Weights of a small GPT-style language model, trained from scratch on English Wikipedia.
Size: 9 layers, width 160, 3.94M parameters.
MLP neurons of a small language model. Each row is named by its layer, matrix (gate and up: input weights) and neuron, and shows model dimensions 0-159. Each number is 500 + 25 x the weight over its row's rms, rounded and kept within 0 to 999. Numbers have three digits each. A neuron's up and down rows have the sign that makes its largest values positive.
After each neuron's rows, "fires in" lists the words (lower case) most often at its 100 highest values on Wikipedia text that the model never trained on.

L5.gate149:539533493496517507491514486476470473513536523507481503486510490502528516494490486495494538497506551489499489506503451529529559500527504541499465530443539479516493540509522501490455463516494521537515465519520526490493519518486514474530466463508463542498515527477491533493494470538509474512536485491512480479529470534453470472483549515485463486510499480537503509506506498516467526474483481453503517494517482555514497535472490510488492533467489519500487457484524560490534497517480441
L5.up149:504563486515480518562514477480524464538500485451475503521522513519475510521505482443498442527516527500520509523536487508525495526514458515485530500521500514522490525526517473451557517550518555492492511464498490539508484514494455498484514522519501504477513477473446514509524524511512490451487506490535442508522510486485463499486531515503511527500492525523550506542466469498492516503519475518493511498453496509512469497488517476527475466525517489484468503531513522475508507554487502
fires in: "april", "may", "march", "january", "december"

L5.gate12:448512518456498498513541459479505519527508495518504524483458525492505467496473520492554548513482526454505456535525504493509461461489501516473505506523530515492545472515496478525544512456508507504518509517459472505516477499501496487503529504499456471503496522499459501465531507462496475516493542496522453484526457471491505494514493473510562473489452475470494489478495472494468519492530512530531514462508491522511470504462515505510490427481503469475457496534536488523494527514503487
L5.up12:477554504521484517490541520463515548524464493512544465488525485542465504490455529482492513468522490473476478512521466522481524454544463447504459484500487519524481502514541501470515495520504496513489515468541494540550530453492518516511454525467514514496502486493515497517495521484526519482501480487503522467519448526524506458525444507475521511526502523524492483486489512507524488525475496526506492505485530536496502525528515497474515525537494539444523455518487500520516498458471513
fires in: "is", "are", "area", "of", "areas"

L5.gate94:510494490511559547513512503494515526501467508491516506499524492491486519535487516547521461487476465503488503451490493484470506514461533487497500489501476502508493508511502493536464499517490548401523492538533445478520502477520501519453506509528564494507468473496491489484496510528488516489532511558509467487436506475523502502468505524508510526517488524500503514475499508501538500549556528496506484539515501534487501489505514509538509529505470505501511550541493510488512487552522539
L5.up94:521534481466499483498534480519506508466493476532468531482462520521455469506525456484533481496492518490509493548514499470556512475532515504485478531439517504513474513530513495504489474466495498509487489499535532462491505466508493495498528487481490480484575483501504504494524510490508519503521503478475512475524543508491508494500532442499535492526452474492493470543462440519478529541505450483509455472457496478492455523502506502496512481454531510494494479459487499506455469494467497
fires in: "can", "canada", "canadian", "he", "carvalho", "she"

L2.gate345:510517523540473528488535512472496501485491497531501509476450494491496500513513481452514505484506522491478508481465514474514488509457497512502518472452480505540481482487469491456483462533498504539504529501485540448485486461524507489520531475528472554503453520558536522547517459505502478539516464489518493528468548491483488527495514513531497497480502500454506538488462506487515484505492486522455503479492547485476472510522479486506493492512476469507493428509505486481543478489546542
L2.up345:487523515513497543520483474501484491447520527501503492469472560523507482506476468515505485469509513478506547458513500479507527496476500555490522466489453492519465521542540468492559489493499533466473444512474492501488534492524532473541493490514490516493512507502470498482542499505490505494558466466508513483488549488484435527462496479510468492501512508484500513526547521519492493494476491525483503568537489492493518479541494488478511510494462489485516486522511506458519485472531536
fires in: "american", "america", "stories", "knight"

L5.gate51:468482511468502461487534526474511455458490482538503542502509497542474516514500545529503498490532518506519456529520499482467530532503507531486481451484484503518478487482511500524516538511472474488517533511511447489521486451478525484448503518486541471523453488526503501504475496484447503504515521488486505511500533529517502541538489519468505434520467443485518522503484516484474497511467480479517513503512493535492515525497449455543468528450490526493512534510521494482477509492503474
L5.up51:528450530497478536511507539505528533496542526468493537486466483474527486476501516515473486486519474537490495460517475489468520496513481517506489524464500530489501504539465536470422497485450500534554482487477477476473547524516488486500498506475495516479520466479488487487501453541466527491524489480517468514496540548513526500505502492495512558508464490441506488467450490502469492482494512527461513458513518496511489500484504512504512475502515525466525481497492468487485484461470537
fires in: "she", "he", "it", "been"

L2.gate536:477554489474551536463513494503471500478536497544475501486511496511520462451493522514494501500506499534489490518507480486524527512505484471461472497486499469519467508522488512506501438515493489480516478493439525478511513553469455460539538487485502479517452491535527514514508548474481490475495450529503530539508503529511534467473525496472525506518492469513543441477516467481500487516526487500487525491489530529523492472498531524488491488508541452494538471485515545484485490487485504
L2.up536:509490512483501504524510540553485497500517518506540526513501465508507549524482525486483471514566516508500525498527505507475478432509533451478499495529505526545451496532529527507482445507500492541491497473488507503505509504492503516468514488506474504519497504486500498480499479495507519474531509488528491528481502519477492500466506476493495530459519480466516521491505515541488497489492480504499449471527511442525463520477530455517543442476529430543499469522501531476513475458462507
fires in: "including", "used", "use", "using", "included", "include"

L2.gate182:507492475490491536530466511482517486493462468482518497514531451493543447434452514490499516489484489467490525554499527504481505520487543492528511523468526551510468527517500483468510495496486508504513491439479482482468492512488492478534511543514507476518516519503511504484501487488491492500471564538531489461501520470529485504518500472497516482517536509503462510508465483527498469523563484504489448452490526534517473479466486523463498462513521518516517528508473524537501534470516507
L2.up182:503527543501505541516489496493475504489472493492498535491514457520536467509536484489519492526491538470506516474513507470479541460526494452516518489486521474525469506553479532535496527481530530509502464450490513532487532515498463522477508545476516490517504545525479549469511521520506529492468491579528489510484494525482498555544526497465514474536483489495432510497507486482463519498512504488529520458514493480498477504531514507474490513517499528517500541550489497484489471468495499
fires in: "november", "june", "december"

L2.gate624:501488491499495522516489481472500476498498476507481510529512479460507478444496431503485485510552511454512523489461470542546496513488496534517528497484519496520508456568513519505499499527437507501484529484511494474512529509468476509499467495510517553499513507484506493510512484474478528536526526508484443523538498476491475503479489508493500499529549526517479509490515522495499563523509464492526504510538455552557536524473462514510481512511544465523482478524474487496483491488523519
L2.up624:504473497492512520487460467485472447509484537506516537554513486469529451460496485496467472471504475498521505488473489502529481470503436519489538506483514509505461462527540485521491469515467481500526513467497451505505535538481474571515494471491519525471485495457504494519528454486485506486461511485512482505520513507500484504480525522539524486545533496526489519511483525509504514532518502506526546487532459500546549505453504496496465516482508460521492493481518500526486520531494468
fires in: "march", "january", "may", "september", "october"

L5.gate615:467498468491484500477481547499502517478480491501499491518519451456461495477492494497537461522479492542457459486523463468483497506504533484467506500478514510529488453469506447504513493532453453472503495500459471487497504511492479526498469468530492524454491525499489475479484491522499486509471441548500476519448533518482523495513516478504492490525489511504482450506514514465481502495480534472521534462530478485483436501493460519495490477530477486448462520484492494505520537515539527
L5.up615:484492505500486508502500529494503499498484482495464472542496515479490497494456451503550548528519496508498497509515515481477498512526502496526549498471491532481526452470480436491509499506502499523510494536482491524485449487431509471516495498538536497436527514466462508503499493507511531475501456524501523506495520525496455516504487431529454530525444473497494499484535480455467457473496509516480502477519525486497471474534520459471461504481499536503495513476535506511465491508501515
fires in: "been", "performed", "even", "used"

L5.gate24:521492518458480483503423491459444482488479501465508514489487552499476508499471510484488513483476492516491519491490537505501530510504497466494524476501460501514463535470502500457468526521530458469475501520514541485512487451514520509465547516474499542498518515487511514501516507527453519483490487475528481492479505490506517509491473525473527452521528498510534524523499480514488494547465487507528508541466472552452521503500530520531518501528532485506440518470498545493450506512517515
L5.up24:473452495531537486488531484489508519499503525492508505559489515465514519503481492486477491505456457458498475487528507486466495501496500482493468504492445426489522481477504503507502518508503521544456521473496554502548512521497488536502541523476531472506524486533503487494513491529494473504510521463517470470472479476482505529569466473512549500552506511498501496486471514522525514541494491504501522483499501507509520443491526512502497542510481459531478455494491496531533500455448497
fires in: "been", "club", "began", "before", "old", "be"

L2.gate189:518496488467488503476508509499542526464540460482468507522527521522542514479458512490532513509502491530523516503502513519521477490508458447545511450527487486484518504499501489502510485503526506532536485490511495469529498514486501490504544479539462489545487519518501517494439494509502447482506491498539468494517497517494485536493550495487486477506479458502507495509492546484544535555526500433486460489516491495491540492496500455480492473438556509505533515495514543475486518527529490
L2.up189:484523538484454514485503520533509538492472491512520533540511490527514504539494559532528519485477468583527506497532490450550516491517514482548500504506530502498499527511518486487539467514498525483466533481498487467491501500509504492436502464517497525494458494492489515449503474487445468505522491517513516492491536476494505502482504505472498508529486498506514501516513503505530511492465541500546531491495513466537498464483533562536491490506479463508538565519485500482501499516480473
fires in: "released", "by", "game", "government", "release"

L5.gate23:511468490499544516489471525479465434512541462546518506502490503504523500503492458525527526513499473518475477505538477539519491530530502470498497500472470529552535502510505524483531483466472497499552522496501521496505547544540483489507521511509470465459510489476521493516516447516495513512518507519507475479483535483486489491498485441487496462482530483468446476474511487459500525526483506438457482453544474503541484488468507502490484540500498483484512479517492488498470512493530484
L5.up23:469503479527508495491449460548467532435509504520504517503516489444515493522552488529467497468504503524476490462508473529476459474503487480494511464518469525523523511536513513525509521469489531450483486488506530520518488525488534471536490499550535479471514523507489448487494519524505486514510479535498471490486476557501500519494512494486555475496477459494490491507526560505484507521507481479534513519532498500514472464465463495516506490563509479530499495469508515530473492512527476
fires in: "august", "may", "january", "facilities", "november"

L2.gate25:458505470494528507512472514513477487531538512495479484490478501521501473513458516477498489476522544497538488515493502517517489532503495471496488484502410521555527539487497490510460467450511509482522482536470479492515502482494515529461506497517509501469483479520527464541509511453520511526536502544509489543522499472444522482489513483516488532506497464496529480447531488523459505498528543497480490450498476471428482502494526505494464487478515522513494501495529491470511528485472527
L2.up25:518495478461517509527515513503461476455506489469463528497541506514497514516472522500491476493498459488524451493492530520486505543511481445528511456503495517532482506474513499480526521507528524483482463437478527525480520488501546491503511468492517484490458514469489513502538477475537509518473505518493531577500496472521491482473488461473486540471517512486498473504459501498471487498560492505483518480499517497463517474530477514477466503535495480527501504545527465440547499512465511
fires in: "used", "including", "use", "using", "type"

L2.gate504:520534529557508492464515504463529489485510478478513524472494507463504480504544550505482484468522497500461535488491454453535489532447507501483518498519471536514544496465507490487506474506461525518512469509477508527517491500505507497523478503499487513498476507527471488488534482483500498486521477430487530505518542422516501514497460500515493491526527528528500551478565519508512464526500523552549473454483528521526512499510495489541465507492516524483505508486504492483519498511471519
L2.up504:534545501523513528506504478497505489507502510520467528530485513471510494466474536569470497440547516489462472543493472556546515498494464496482481521506477496493515480499526479478469491499440497473501498467494554489483479532468509492479484529517466507542513470507507503494522501513533509508508469463500534512502526492523505487498526530506507501509547492514500555515528508503465505503434555522476484538503503464495463484553478499482468543517507492462492483485506497503504519497486539
fires in: "american", "america", "racing", "kings", "king"

L2.gate628:535480498477553540508479534488533480459524508484477469522473541508526489492520519533450490538491505543494471513515493490463542511538485484488510524502495522456470508516492523490522449522494488521480470486541492489514582516477465503527510511488504493502519506544492502478528468480496461496571529488502458498504525501472442499545501510524483505523488462521460504492505493516531481515518485483485506485459470497537468486460490504512475514488495512528461486513514481487488541461496479
L2.up628:491511526534500483517455438461542529473501516457490504521469499484485531520533547508489525468470525476522506522527454505505491470512500515508501543506495527476540512493526497511495543502516484578494507479508513492488520551534488477488504475518495486508485483555523514492458485471525464489486501510488520496450444509498498476490518508489517470489496501479544497494504476477489502540522492500550459565477503526550532513500475489516482473471511555507498508518519500527531499522517483
fires in: "on", "facilities", "figulus", "figure", "from", "family"

L2.gate22:488466480444446532520493508492511524486492462480483497492525516511497516518467491512495528492474497505495518514482538499517476502477482497498526504477550458452487507530492495470506478453496506505482512448511493491475501518475516481481508489512531508486495519514486498493503553525473484519484485495517514503520491525515457505506518483461524529498454477516459579483528463523499494524497541481534499492505491531518495551546541500522460460529549521482532481511489436447528470456515491
L2.up22:451477553478472545511467510521499455469469526461482501504496518477540484459536486444474476471538506514523516476491540487498450455485509523514492476488532456473490514524501545459511500493469515505513488501514487489510514483492490496481503472485500491511528525471478551487505490521500485515522529548500508462510476463520497449524507524466493541490501513479504527522506495535489484525528502501539497515484488510524473472518489497537504477536533519518489533544465505548557467469488502
fires in: "four", "same", "film", "source", "some", "sources"

L5.gate241:489509496497502502544520470483535463489473477527506499480532529528476493537479484512499459493497488512513571500516472502493512502512487507513496477493493501496500515519502528571481434502467470488477451475458487537471476474516475527500534520507498508492478438516476480523498521510524522512489454487478496501507496556527497531502492519541522483537524502484518491514511512506522507479512521495495508548499474465535488545515495470536490441473554545488538531492491512504523529481553521
L5.up241:489502452541490499510446499511549524499489468456511498452468449479469482466510490502507500446463510538472519498509511525503481511523492497503507469506531504519507518568466486464515524488508505479485502534488521512474533473526502523496478512524506503482465479515520494523472497479481519497486488524503489454482460473500507549579494502484478478538483481477503496508529501508553526477519490522480504479456499508492503483494510524517496455514485467456505547497540499534507452463462472
fires in: "of", "by", "from"

L2.gate602:508542475524453490476504471468505482501476503465479469508513467481506469495564488479441488447522486482473550503509476477507474515475536572565498496450491480520455501510515496501507515496519514443462577518500512478492524521512531521515493500500492467483499534486490500500509495533547499497500518521514527504517477479540520482511508480491521484494502463495493514496505474465488527528489471487506525510516488544506515491498526505492489457485500506510456495500518526520447502482509439
L2.up602:530538495544523466512536485463551480484475491472508548500516489498541512483502487474509504462573528503466486463520505531501471467508515476517491516507508516498495500546480484500492510496492533474478524469488534489506479533481505479515472503507541462493471504494541524498467471490479523484500452533516447558488517503507482485504486524487488443539512501488502454508509507482474516515548575486504559465492506549510465487500499475500501467520494500500524525508472512484479497497490476
fires in: "april", "november", "june", "october", "december"